{
  "d_model": 256,
  "n_head": 3,
  "vocab_size": 675,
  "norm": "rmsnorm",
  "rope_fraction": 1.0,
  "qk_norm": false,
  "schedule": "wsd",
  "doc_mask": true
}
MLP neurons of a small language model. Each row is named by its layer, matrix (gate and up: input weights; down: output weights) and neuron, and shows model dimensions 64-159. Each number is 128 + 24 x the weight over its row's rms, rounded and kept within 0 to 255. A neuron's up and down rows have the sign that makes its largest values positive.
After each neuron's rows, "fires before" lists the tokens most often just after its 100 highest values on Wikipedia text that the model never trained on; "fires on" lists the tokens most often at its 100 highest values on Wikipedia text that the model never trained on.

L6.gate50 [113  47  94 106 140  84 143 158 171 112 110  89  88 149 103 118 134  77 127 123 151 104 116 141 149  93 153 121 129 133 134 133 131 127  99 114 134 156 146 107 135 116 151 145 115 130 114  87 179 138 118 108 119 133 103 154 134 114 121 115 106 158 154 159 169 152 121 128 188 145 125 131 156 116 150 122 100 120 150 116 147 128 118 131 141 164  72 176 158 146 127 148 161 112 148 138]
L6.up50 [119 107 144 126 181 100 118 118 108 111  92 117 119 133 122 154 135 142  69  82 157 136 107 124 129 145 119 138 138  96 110 122 173 102 129 138 105 106 175 144 119 116 126 151 123 143 132 129 170 131 109 107 138 136 120  95 127  89 137 150 137 132 126 151 128 147 102 142 148 156 162 158  99 108 140 144 128 109 138 141 160  86 111 125 138 137  88 100 168 101 160 145 143 108 172 137]
L6.down50 [120 141 177 143 167 122 113 119 130 112 166 107 111 149 133 131 180 123 141 127 127 109 134  87 141 121 110 137 130 131 141 153 146 155 143 120  93 132 131 109 141 123 129 116 151 148 133 146 115 109 147  94 146  98 113 137  96 130 133 116 127 144 120 107 120 123 163 106 144 103 113 136 119 150 141  94 100 115 108 124 106 106 131 112 123 118 154  88  72  89 135 125 105 133 157 119]
fires before: "0", " St", " S", "'s", " W", ","
fires on: "2", "on", " as", "a"

L7.gate321 [102  83 149 160 136 152  95 121 124 118 148 145 104 120 122 113 151 111 125 124 148 147  97  75 163 117 149  87 117 121 165 124 155 128 143 116 110 115 148 121 159 163 172 110 111 155 111 148 139 124 160 113 164 109 136 133 165 125 125 162 128 131 120  97 147 130 142 159 105  86 162 143 116 100 117 104 125 103 155 135  75 153  84 155 117 111 118 110  92 150 164 168 118 143 107 126]
L7.up321 [170 108 161 138 130 161 108 177 154 107 125  82 115 117 143 156 175 126 127 110 153 136  86  92 129  97 138  78  77 137 152 139 168 132 143 160 118 109 137  96 145 140 211 102 106 164 135 119 158 110 142 121 152 135 131 134 113 141  66 152 126 105 109 133 147 116 143 147 120  62 138 124 107 129 118 107  97 110 118 126 107 148 142 145 130 124 119 102 122 155 155 154 116 150 108 102]
L7.down321 [117 173 133 117  88 122 126 121 120  89 109 143 116 112 116 156  85 129 145 122 132 107 148 169 116 137 136 163 141 120 119 122 129 120 160 133 114 164 142 126  91  99  70 150 142 108 148 100 117 120  78 136 126 130 128 125 134 138 169 130 105 142 142 103  96 115 126 115 135 186 135 156 160 120 147 124 148 183 160 226 152 137 156 159 123 143 129 152 109 111 126 120 112 138 101 122]
fires before: " ", "r", "art", " |", "on", "ober"
fires on: "ber", "ember", "p", "ep", "up", "m"

L12.gate80 [102  99 109 141 150  93 158 148 164 105 160 149 126 111 138 137 174 122 117 133 172 132 135 124  65 147 136 148 103 153 102 181 121 147 112 145  98 120 145 117 123 125 121 148 143 102  79 159 119 143 103 116 114 115 148 104 125 158 108 142 143 133 179 107 107 139 137 139  78 123 102 137 139 128 109 146 128 104  69 118  96 161 135 103 112 113 114 148 166 138  99  72 148 167 125 115]
L12.up80 [125 124  77 143 123 127 134 111 166 134 142 167 140  53 148 152 134 121 134 116 114 138 156 134 130 103 121 138 119 141  85 128  86 121 154 111 132 140 147 109 112 112 138 118 153 109  91 137 119 134 129 111 138 150 121 121 122 126 147 130 171 139 155 122 141 137 103 117 141 131 171 146 102 132  91 148 121 129 141 115 129  88 151 131  96 118 186  96 152 125 154 167 103 166 148 189]
L12.down80 [108 150 132 165  93  95 156 163 121 138 132 117  92  87 123  99 134 150 142 149  81 111 106 144 109 106 121 140 142 117 146 111 120  45 162 121 125 114 160 123 113 144 109 114 121 107 116 114  87 162 139 126 163 185 158 106 113 141 102  81 129 140 128 120 155 101 145 109 149 146 171 158 116 147 179 144 121 125 117 183 163 157  95 107 123 146 160 157 146 140 129 116 175 162 122 128]
fires before: "op", "er", " ", "ition", "ed", "ace"
fires on: "e", "os", ":", "ist", "ow", "al"

L7.gate336 [139 129 153 194 140 118 103 124 155 154 105 135 109 123 102 164 147 176 147 135 120  79  85 103 107 130 111 107 102  80 124 151 156  86 126 177 148 164 125  96 133 130 119 154 126 130 140 153 100 108 142 141 114 122 134 109 144 159 122 122 135 125 175 124 110 149  94 118 139  92  98 142 109 149 131 112 138 177 118 118 100 120  78 130 127 127 135 101  93 140 106 114 117 155 130 122]
L7.up336 [129 108 146 138  82 145 147 126 147 157 128 148 143 160 105 144 165 140 130 109 118 140 115 107 112  91 130 127 119 109 146  82 108 109 101 187 186 170 158  74 126 152 169 112 107 129 112 160 129 134 105  78 137 139 136 131 137 110 126 156 171 108 129 135  94 136 136 102  86 132 128 108 134 121 165 114 136 157 158 119 132 137 130 102 116 145 156 153 123 112  70 130 105 135  90 129]
L7.down336 [154 160 154 189 139 168 149 108 137 115 130 126 143 115 156 110 132 121 154  89 114 140  88  78 128 150 147 129  67 155 133 158 142 108 153 112 127 106 157  64 110 127 133 109 136 131 133 162 153 140 105 125 133 143  88 159 139 132 149 141 128 142 168  94 122  80 113 193 136 124 115 153 110 117  97 138 145 123 117 179 140 111 116  91 137 102 109 131  80  92 151 112  85 149 127 140]
fires before: "on", "5", "6", "7", "age", "ey"
fires on: "s", "9", "8", "2", "et", " "

L12.gate17 [131 157 146 167 149 173 106 122 148  93 128  97 145  83  95 133 125 116 123 133 127 112 132 108 174 188 110 187 127  82 162 180 182 132 139 122 156 150 121 187 130 140 151 124 133 118 147 105  87 155 126 107  99 112  94 171  97 108  91 113 102 114 120 135 127 151 130 130 123 109 132 149 106 145 155 117 125 125 109 107 123 160 108 158 129 133 109 121 132 160 127  83 164 151 145 152]
L12.up17 [144 138 158 159  98 163 130 114 117 118 116 123 144 120 130 121 142 140 118  78 124 120 112 117  79  99  85 148 134 191 140 136 128 192 167 165 129 146 147 100 119 137 110 149 147 186 129 169 192 127 143 139  78 140  93 106 147 148  97 138  99 153 109 141 164 117  98 143  97 114 141 103 126 104 117 136 160 158 133 147 133 115 146 157 118 145 119 155  98 130 131 142 117 133 156 165]
L12.down17 [137 143 117 120 181 108 106 154 111 136 144 131 130 132 103 178 123 116 124 129 108 128 132 103 137 112 136 129 148 119 126  92 141 149 109 113  80  90 156 141  90 123 106  96 104 137 123 132 111 166 127 133 138 156 149 117 137 170 109 110 117 104 117 135 165 124  89 146 110 161 128  92  90 151 137 122 135  97  83 130 153  95 137  90  98 163 145 124 165 108 127 110 153 114 101 151]
fires before: "ace", "an", "ac", "ay", "at", "ant"
fires on: " pl", "l", "pl"

L6.gate16 [143 192 103 126  93 128 128 130 115 157 111 137 124 107 134 160 136  79 143 169 183 108 107 120 110 113 170 150 113  71 127 130 137 115  93 117 104 148 157 128 116 152 135 108 140 123  93 117 140 149 131 146 107 194 155 114 101 126 116 131 118  95 137 146 125 152 143 141 157 123 150 147 152 106 111 118 106 142 145 105 113 108 155 122 122 146 143 143 176 149 135 134 151 147 136  77]
L6.up16 [137 113 108 175 132 134  97 156  90  75 107 111 145 106 130 135 104 130 160 138 124 178 135 133  88 104  75 166 111 123 132  86 136 128 194 124 133 116 125 136 124 108 146 136 123 104  95 125 111 150  89 126 156 137  96 131 131 139 113 154 130 102 135 170 157 128 105 140 150 134 128 107 145 176 111 108 120 137 134 128 145 117 139  85 126 137 116 122 127 157 127 121 142 104 165 143]
L6.down16 [100 116 115 109 122 140  97 126  82 132 158 148 145 121 122 117 111 142  88 144 166 145 157  81 145 140 102 132 133 135 128 135 156 157 124 152 124 132 146 120 109 142 120 159  81  94  96 150 129 105 134 153 151 105 168 148 113 131 140 115 111 116 106 116 147 113 133  83  86 127 112 133 119 128 111 129 123 118 135 141 102 105 100  77 144 128 131  98  92 121  95 113 174 102 118 148]
fires before: "al", "n", "y", "ed", "f", "re"
fires on: "ur", "ess", "end", "pt"

L11.gate57 [137 151 126 131 125 144 140 114 163 180 155 156 119 122 147 124 154 133  88  94 132 106  94 161 144 125 108 144  92 111 105 139 143  94 109 108 125 138 209  90 113 105 110 127  99 120 157 102 145 151 112 194 121 152 139 131 175  92 159 138 117 155  94 114 163 156 113 125 146 140 141  95 153 154 116 154  80 146 145 104 136 118 120 131 118 107 144  99 123 154 126 107  56 153 110 157]
L11.up57 [107 172 150 142 107 145  79 128 131 142 120  58  91 108 121 144 120 154 107 139  92  96 125 144  72 148 139 110 147 164 137 131 119 175  96 108 115 142 134 107 123  99 163  93 128  77 135  80 101 104 121 141 133 133  87 139 101 112 135 135 138 115 126 143 141 114  86 144 159 130 104 139 150 140 123  97 116 109 121 149 155 121 113 157 123 140 159 114 119 116  92 164 131 133 103  90]
L11.down57 [120 119 138 137 136 127 142 138 120 120 125  87 114 135 123 130 128 146 123 144 128 102 139 167 137 137 126 118 178 188 121 134 134 188 129 131  80  60 126 117 106 138 129 110  96 135  90 133 154 165 150 150 122  92 146 113 128 148 123 109 161 117 162 142 117 120 131  99  81 124 147 151 149 135 116 107 164 117 158  54 156 141 126  97 135 141  99 169 110 110 109 122 153 119 134 139]
fires before: "es", "0", "5", "4", "3", "2"
fires on: "2", ".", "am", "ot", "um"

L11.gate478 [ 95 128  94 129 117  98  86 123 139 142 132 153  93 129 134 141 167 142 134 120 125 128 161 174 133 134 166 121 121 153 106 127 105 139 150 123 115 124 161 137  88 125  49  85 151 134  89 146 102 124 176 140 135 126 129 132 153 174 125 110 138 119 136 123 148 131  98  73 165 181 156 117 160 120 129 159 150 183 164 126 156 115 109 103  87 131 140 138  93 108 112 108 127 140 170 113]
L11.up478 [116 149 115 137  99  79  89 130  90 132 115 128  97 111 130 150 119 153 130 103 122 144 145 191 127 139 120 145 129 140 117 129  93 133 185 137 101 159 156  93 110 149  95 146 183 109 127 154 147  88 111 151 125 132 159 139 125 192 190 109 106 135 161 116  58 138 134 107 128  79 112  99  89 145 150 162 111 102 113 106 121  93 141 117 116 135 152 128  99 124 138 112 167 111 124 130]
L11.down478 [137 164 135 151  85 151 114  91 168 129 127 123 118 167 140 126  96 110 114 125 102 131 118 104 153 118 124 130 103 116 144 154 107 139 118 125 152 131 130 169  80 127 109 101 121 135  72 128 100 142 120  97 164 141 111 137 125 115 137 140 133 115 125 112 155 133 118 131 131 170 137 131 148 104 103 140 182 136 123 250 149 138 112 111 111 150  73 130 114 145 126 128  99 120 145 105]
fires before: " ", " F", " N", " P", " L"
fires on: " |"

L6.gate148 [130 136 157 166 133 129 129 162 121  99 134 109 156 151  75 160 110 125 125 147 128 142 127  99 128  99 115 131 144 105 137 158 141  90 119 113 138 140  77 148 156 165 137 116 167 132 141 147 131 116 160 154 100 149 153 106 181  88 123 149 141 142 132 138 153  96 105 125  72 161 151 195 125 180 151 116 117 120 130 120 160 141 120  92 138 131 119 144 144 148 109 139 116 116 100 125]
L6.up148 [180 116 119 153 106 110 123 139 126 108 133 147 144 151  86 129 133 162 145 114 124  91 148 110 144 124 107 131 118 165  99 118 103 119 138 141 174 146 105 114 101 122 127 147  71 159 142 156 104 144  99 171  71 164 132 133 141 112 114 115 139  88 106 116 129 118 135 160  96 155 123 174  94 156 123 110 120 122 125 124 137 112 151  75 114 138 142 103 130 134 146 127 150 106 107 144]
L6.down148 [147 175 142 125 119 164 188 101  93 100 141 137 118  96 149  92 125 117 137 101 139 128 162 151 106 123 109 101 133 156 115 160 118 124 129 145 120 121 123  79 140 162 117  88 130 100 122 151 144 100  96 142 148 157 126 128 139  84 154 116 147 131 128  69 137  88 152 174 167 144 127 126 125 128 130 130  96 100 157 187 158 119 139  94 123 109 177 180 116 137 120 132 151 102 183 147]
fires before: "5", "oll", "6", " m"
fires on: "2", "9", "1", " ", "8", " C"

L10.gate84 [159 136 121 157 134 115 116 141 141  92 132 149  94 107 124 142 163 163 135 150 128 139  73 143 170  85  84  97 105 112 165 163 163 152 187 153 131 130 169  64 114 117 118 123 147 122 125 123 149 132  91 187 114 163 147 121 151 103 123 104 177 133 154 116 123 148 111 150 122 146 167 132 101 134 117 161 117 111 116 115 122  82 134  88 111 111 142 120 141 135 114 120 113 138 175 133]
L10.up84 [131 139 177  92  78 132 108 119  94  89 108 150 117 145 101 105 121 127  98 110 136 116 103 106 121  99 131 110 111 131 163 137 140 156 163 101 103  91 133 104 141 137 106 129 103 126  93 139 116 114  62 134 148 158 126 146 135 157 129 121 136 150 150 148 109 128 147 104 174 131 124 146 126 111 126 176 121 156  91 147 105 111 111 179 129 105 136 147 141 109 150 159 146 129 113 133]
L10.down84 [ 91 136 136 178 148 149  82 132 136  87 144 119 120 163 125  90 132 113  94 102 154 125 120 142 135 126 101 130 122 108 158 127 174 125  88 152 133 106  96 126 154 176 102 147 129 123 105 118 131  93 132 163 141 142 109 137  73 118 105 100 120  91 117 107 135 146 100 118 143 172 136 103 123  94 195 101 104 135 128  94 124  93 126 193 135 117  78 106 163 137 161 138 113 160 156 110]
fires before: "er", "a"
fires on: "are", "e", "in", "ic"

L4.gate5 [ 89 154 139 114 154  60 140 106  73 177 111 152 105 161 108 112 138 151 120 133 158 163 162 148 145 165 145 140 117 156 135 137 107 148  97 116 107 194 155 130 107 159 100 154 139 115 106 117 131 104 129 106 171 114 119 120 115 160 135 157 102 113 123 142 148 120 106 123 116 133 177 115 119 108 149 121 158 100 125 137 127 128 131 126  89 129 144 143  97 131  73 114  83 104 189 149]
L4.up5 [ 79 180 117 134 127  99 117 106 138 168 146 146 100  74 140 135 164 134 136 131 194 132 134 174 135 100 108 168 186 132  82 130 149  98 127  96 126 152 135 132  89 131  91 100 107 120 144 108 117 125 142 116 177  96 148 129 135 166 136 116 149 140 137 153 133 122 150 132 136 152 149 152 141 140 153 117 168 124 127 133 159  94  79 114 101 187 124 125 112  99 107 100  78  94 118  77]
L4.down5 [132 158 135 135 101 113  95  78 162 121 102 143 115 111 156 136 158 131 162 165  98  92 145 183 126 132  96 141 172 122  65 111 114 142 108  93 166 131 144 144 108 111 102 116 110 145 146 132 145 144 129 109 144 158 153 176 100 128 125 131 101 133 131 101 133 116 137 135 159 158 148 122 148 138 105 116 110 139 135 214 135 114 120 135 110 153 154 113 165 142 104 136  95 127 133 111]
fires before: " |", " ", " (", " |\n"
fires on: "\"", " |"

L8.gate190 [129 104  83 122 112 195 165 120 166 128  97 142 152 141 135 173 127  88 135 116 137 139 141  75 113 122 143 102 105 108  95 154  94 128 137 183 130  86 159 137  97 116 122 126 136 110 133 153 131 142 150 146  85 170 150 146 170 125 134 150  85  92 122 100 153 152 145 145  90 117 108 135 130 117 102 149  62 122 113  99 138 120 110 147 124 113 133 143 124 116 107 128 119 162  89 127]
L8.up190 [135 125 124  85 119 130 116 135 133 124 157 134 119 166 172 124 116 121 168  96 102 114 136 125 187 120 128 138 143 132 125 174 110 143 152 139  57 163 118 133 148 165 142 110 118 114  79 165 165 133 180 109 120 101 128  75 103 184 151 163 158 120 162  87 112 126 154 178 120 107 122 148 127 159 131 115  88 129 116 131 115 118 130  98 160 168 123 126 144 107 149 126  92 105  99 152]
L8.down190 [151 132 154 155 137 121 122 104 103  94 156  91 157  71 133 145  91 149 165 135 133 128 118 109 115 142 156 143  99 144 122 170 117 106 127 137 110 128  92 127 124  92 100 144 121 120 133 132 134 116 147 113 166 106 105 127 158 158 145 147 135 165 137 147 123 104 176 123 135  90  97 122 136 172  93 100 118 140 126 182 168 157 132 118 155 138  95 163 145 111 123 118 133 108 117 142]
fires before: "im", "ess", "ed", "t", "i", "r"
fires on: "c", "per", "x", "st", "g"

L11.gate490 [139 133 102  95 109 150 144 119 159 157 149 102 126 115 127 132  95 141 129 100  95 153 122 163 128 155 117 143 119 150 166 151 133 118 107 119 141 133 150 104  96  95  98 154 177 147 138 136 164 108 138 230 126 115 115 146 140 113 175 140 184 128 173 133 105 163 117 145 163 114 106 172 121 115 122 149  90 139 132 108 129 125 124 129 101  99 154 128 163 116 165 140 138 127 140 142]
L11.up490 [154  62 151 124  85  76  88 131 134 135 132  99  94 121 128 158 129 125 123 122  97  99 146 146  99 117 117 133 117 110 139  97 135 182  93 148 114 107  69 125 149  87 107  92 126  86 118 152 115 133 124 133 185 103 149 126 131 108 160 129 137 146 151 161 155 130 114 171 120 158 107 121 170 146 156 109 122 136 139 118 113 137  89 149 114 123 105 138 124 150 132  98 122 119 136 175]
L11.down490 [119 141 134 112 150 124 123 123  99 103 147 121  83 117 124 109 100 113  78 100 106 136 105 122 140  87 161 144 104 131 121  78 111 162 156 128  95 107 139 127 108 140 139 134 134 122 127 128 114 137 165 160 151 107 124 116 157 116 126 123 116 123 117  98 134 165 128 112 149  99  93 149  94 121 106  88 113 120 118 162 143 129 135 103 146  79  98 119 139 134 111 146 132 135 142 149]
fires before: "2", "3", "1", "0", "4"
fires on: "9", "1", "-", "8", "j", " "

L4.gate270 [ 73 171 177 138 133  80  89 144 113 131 114 165 123 124  92 105 113 159 113 167 171 160 186 144 154 131  92 143 154 105 126 149 159 126 145 113 106 198 134 157 129 149  89 141 149 143 120 149 132 113 107 122 164  98  84 148 141 143 124 120 153 124 143 131 130 153  98 142 121 127 143 141  93 122 143 127  98 106 139 147 146 145 113 109 150 129 141 168 106 125  97 120 122 123 140  97]
L4.up270 [103 109 138 130 140  96  99 131 101 123 126 159 127 144  93 140 125 126 122 123 158 170 145 148 123 123 129 159 188 119 154 140 150 138 134  96 111 175 151 166 109 139  74 120 109 137  94 131 140  85 146 122 166  93  79 118 176 150 129 114 150 108 140 140 102 148 103 115 102 162 130  96 105 139 160 133 110 123 171 146 148 121  99 106 120 100 142 155  97 128  91 133  97  95 149  83]
L4.down270 [ 96 161 114 136 104 139 126 126 156 110 170 171 130  98 136 124 133 114 118 100  95  71 151 147 183 114 141  93 126 132  93 108 140 161 124 104 162 101 145 114 134  93  92 138  99 135 144 123 122 127 148 132 142 134 191 110 154  89  75 132 144 131 156 130 133  92 136 149 187 155 146 128 143 120 132 129 145 154 125 190 126 103  82 139 110 143 149  95 135 140 108 130 115 144 118 113]
fires before: " ", " Ch", " L", " M"
fires on: " |"

L10.gate43 [134 144 118 134 158  98 138 133 121 129 188 118 129 120 145 121 163  89 136 122  83  88  98 114 188 147 157  82 131  79 150 156 152 150 146 159 115 164 127  85 127 122 135 140 148  77 113 108 106  95 122 121  81 125 138 134 133 122 122 133 105 143 167 104 134 157 132 157  94 143 132 137 121 125 158 193 134  88 156 115 151 163 106 153  97 120 132 118 179  93 100 131 126 140 107 115]
L10.up43 [115 115 131 128 123 100 112 155 153  94  93 128 142 156 115 129 174 126 157 114 123 144 140 103 161  97  85 133 108  77 105 144 102 150 171 153 140 100 119 155 150 141 134  84 154 133 121 131 104 133 126 137 139 118 128 175 110 116 111 142 125 111  66 134 110 129 133  87  84 160  95 145 135 127 124 144 124 131 147 128 137 109  97 148 131 121  90 129 126 124 100 172 131  88 106 152]
L10.down43 [111 121 128 167 176 119 113 142 146 130 129 158  60  94 158  99 129 114  64 114 136 126 133 166 135 109 113  96  98 140 143  84 152 108 103 122 166 124 119 159 104 104 132 149 114 144  99 149 149 135 132 157 159 152 109 149 150 160 169 121 103 149  92 122 138 115 156 107 111 114 141 124  91 137 100 165  83 155 145 134  87 128 154 131 139 112 105  94 131 133 168 110 165 166 133 150]
fires before: "er", "es", "a", "an", "e"
fires on: "are", "an", "ore", "in", "ation"

L4.gate474 [142  78 124 115  75 102 177 148 162 121 158 106 145 102 107 152 157 120 111 115 153 105 136 171 110  93 122 128 116  92 169 144 114  72 117 103 105 121 146 131 130 122 119  95 165  88 118 142 118 142 125 119  86 108 121 123 137 141 127 124 140  94 145 101 124 108 136 124 111 165 101 114 111 191 119  91 133 127 111 110 142  91  57 134 150 107 154 101 147 106 144  82 175 116 123  70]
L4.up474 [121 172 159 122 141  96 134 128 132 159 152 144 107 106 120 134 144 137  54  83 157 149 150 149 140 116  88 131 137 129 138  75 154  95 121 102 116 111 164 138 153 116 136 144 158 115 130 129 115 168 106  93 148 115 143  87 141 156 117 138 123  93 171  91 137  91 118 122 114 154 108 139 142 123 109 152 133 133 103 115 142  97  89 113 115 108 151  87 104 121 135  42 137  95 145 102]
L4.down474 [ 86  80 131 147  91 156 149 138 128 122 142 138 123  78 120 106 127  88  99 119 132 156 124 102 167 143 137 100 156 151 104 127 113 155 164 141 118 148 123 111 127 160 112  85 125 143 110 158 122 120 118 134 138 151 100 131 102 119 116 144 111 172 151 122 127  96  90 111 131 141 140 150 129 148 138 154 153 115 115 168 100 112 115 139 130 126 124 129 130 172 103 137 145 143 196 134]
fires before: " ", " P", " M", " A", " O"
fires on: ":"

L10.gate22 [126  84 157 129 116 138 148 146 138 145 149  94  90  97 157 182 144 116 104 134 121 100 149 120 107 142 110 140 158 122 107 144 108 148  92 107 168 188 113 135 136 143 139 143 180 118 152 129 136  76 126 145 102  92 106 158  74  90 148 110 122 113 104 106 118 156 116 141 170 106 134  94 108 135  80 119 142 125  98 113 112 170 154  95 139 109 103 108 141 132 121  95 140 139 119 184]
L10.up22 [149 105 155 169 127 166 126 143 127 127 142 106 118 139 193 156  75 123 137  79 124 112 103 109 138 138 155 122 116 119 128 106  90 180 128  83 153 118 101 152 115 110 138  97 123 147 102 122 152 104 122 130 145 117 127 105 114 151 143 135 157 102 103 111 120 125 156 120 138 130 166 106 157  99 107 170 133 132 118 136 164 140  87 117 107 132 106 121 148 108 114 103 127 183 110  96]
L10.down22 [147  98 126 122 168 130 158  56 135 124 149 106 173 142 174 130 123 147 181 142 116 116 150 114 158  83 121 181  70 151 129 136 110 140 145 111 150  95 120 173 102 144 124 125  94 152 126 147  99 154 163 174 125 127 123 129 139 140 146 106  88 115 129 102 177 164  79  97  97 115 122  90 130 143 155 136 106  94 117 179  95 143 134 123 101 105 112  98 129 105 111 155 163 120 127 116]
fires before: "ay", "ace", "an", "ember", "ac", "ant"
fires on: "l", " pl", "t"

L6.gate509 [ 99 183 125 104 121 101 137 105 129 129 128 137 126 138 132 164 114 131 105 141 118 137 207 188 138 127 107 135 152 159 133 110 123 128 128 136 129 117 133 129 122 133   7 146 117  82 124 125 107 125 132 128 123 124 106  71 169 167 143 134 147 130 151 142 116 140 111 107 145 177 136  84 136 128 176 129 137 148 117 133 163 118  81 100 111 145 133 148 133 101 104 133 138 129 155 151]
L6.up509 [115 187 137 116 109  93 147 108 127 136 154 146 118 141 125 154 128 134  91 134 133 125 196 185 137 112 109 127 153 166 135 104 123 131 139 119 132 127 132 137 126 130   9 138 114  78 117 143 118 128 133 120 131 111 103  79 163 165 151 107 142 129 169 138 102 152 123 124 132 164 134  80 161 129 192 134 141 139 103 122 151 110 102 102 103 144 128 140 126 120 113 115 134 123 142 147]
L6.down509 [ 98 170 125 106 118 116 110  74 126 133 126 133 114 115 127 137 100 143 130 113 140 135 157 140 139 130 134 140 117 122 108 114 111 122 136 143 125 120 136 125 117 123   9 120 126 136 117 140 124 148 112 122 119 111 153 126 153 130 125 133 116 117 119  78 141 134 113 126 145 241 128 147 166 137 143 118 127 194 123 215 135 143  69 132 121 136 142 177 116 126 117 116 139 129 133 118]
fires before: " "
fires on: " |"

L4.gate94 [ 86 150 109 139  79 111 135 109 140 124 157 134 130 142 164 149 144 128 179 132 134 115 128 146 136 108  90 166 143 124 109  95  99 127 108 113  94 117 140 153 107 102  97 119 109 111  77 131 100 138 104 126 125 104 110 108 135 153 160 156 143 135 120  92 121 102 114 115 123 149 109  87 144  85 134 111 115 119 132 126 113 162 101  97 133 139 139 139 110 104 183  82 157  91 127 107]
L4.up94 [135 128 146 136 141 120 149 137 169 133  84 124 149 112 112  99 129 148 158 105  68 122 170 164 110 108 145 115 141  98 115 111 113 127 136  99 148  73 180 137 112 162 124 118 160 136 138 114 114 174 140 124 181 149 143 110 129 111 116 145 115 176 100 109 148  82  89 151 102 121 106 109 142 108 132 115 120 154 143 142 137 147 132 110 165 102 138 137 120 147 161  94  78 128 127 116]
L4.down94 [116  95 119 112 104 107 114 121 116 114 133 146 142 145 125  70 144 101 126  99 103 130 122 111 151 154 118 125 133 146 146 119 161 127 171 155 113 137 166 138 110 153 129  96 149  92 112 115 121  97  97  62 133 119 161 128 149 133 144 119 151 138 137 132 113 131 116  89 121 137 140 189 161 118 127 122 122 137 101 113 124 122 128 120 131  99 102 134 103 111 111 130 140 155 146 102]
fires before: " ", " T", " C", " D", " \"", " P"
fires on: " |", "p"

L9.gate145 [104 115 124 140  98 175 153 143 121  97 136 184 145 103 109 153  91 117 119 115 173 136 107  53 137  79 115  88 135 134 169 158 121 103 185 122 105 145  99 121 142 128 175 163  95 119 101 150 135 142 206 152 131 146 127 155 151 155  96 132 105  78 171 136 120 144  85  99 134 110 116 168 126 146 104 138 160 120 127 122 118 107 119 101 143 101 146 108 167 127 156 120 169 113 116 110]
L9.up145 [115 111 134 149 138 120 173 170 124 126 127 127 146 112 162 146 123  94 113 145 201 177 102 100 162 119 145  77 128 118 124 163 146  96 178 140 160 147 109 137 161 136 217 135 115 121 117 133 127  98 170 140 150 139 168 133 156 147  97 127 114 118 160 112 106 147 167  90 146  97 137 162 120 137 149 130 130 108 110 112 139 130 111  99 114 135 158 120 183 149 130 128 158 147 151 119]
L9.down145 [101 134  86 168 123 108 137 122 136 116 136 139  94 130 112 130 102 100 123 111 161  95 113 136 152 112 123 113 146 136 128 150 130 127 134 110 148 137 132  98 122 125 167 137  94 138 154 156 149 151 144 111 131 136 147 146 134 140 135 135 118 125 140 150 145  76 105 119 106 117 132 133 141 139 137 119 133 143 117 255 139 145 105 142 133 125 128 150 121 166 150 135 142  95 154 152]
fires before: "0", " |", "7", "4", "5", "2"
fires on: "3", "4", "2", "1", "5"

L6.gate378 [ 95  93  79 131 107 140 110 164 100 148 122 131 111 144 189 172  92  90 128  71 132 118 110 126 148 150 124 104 100 133 126 145 126 145  94 121 129 148 151 152 156 120 147 109 142 133 110  87 142 127 149 151 110 117 119 151 121  97  91 170 103 103 129 134 152 152 125 108 134 100 117 154  94 117 178 118  85 116 121  95  82 131  82  91  89 163 122  92 163  95 124 153 146 154 144 125]
L6.up378 [ 83 155 140 119 141 125 130 154 122 134 109 151 121 116 119 154 112 133 103 123 156 121 123 118 122  96 125 125 130 153 114 130 133 155 100 156  57 123 142 122 153 142 148 133  96 158 142 112 134 104 126 145  79 132 124 118 164 160  94 133 105 135 164 121 110 129 118 110 119 109 113 118 117 137 202 140 141 126 117 136 117 123 116 151 142  86 135 110 126 175 139 105 152 133 130  84]
L6.down378 [178 132 146 172 115 134 141 147 150 107 111 128 107 139  88 150 142 129 150 103 139 149 155 143 116 100  99 127 144 138 144 138 171 101 133  93 136 142 139 137 110 143 175 117 107 120 151 164 177 121 146 131 143 162 149  84 120 148 109 126  91 174 146 106 143 101 149 168 104 171 120 140 129 163 162 129 147  98 133 241 128 157 140 180 155 112 126 119 138 119 147 146 142 154 134  98]
fires before: "9", "0", " |"
fires on: "1", "2", "7", "8", "h", "s"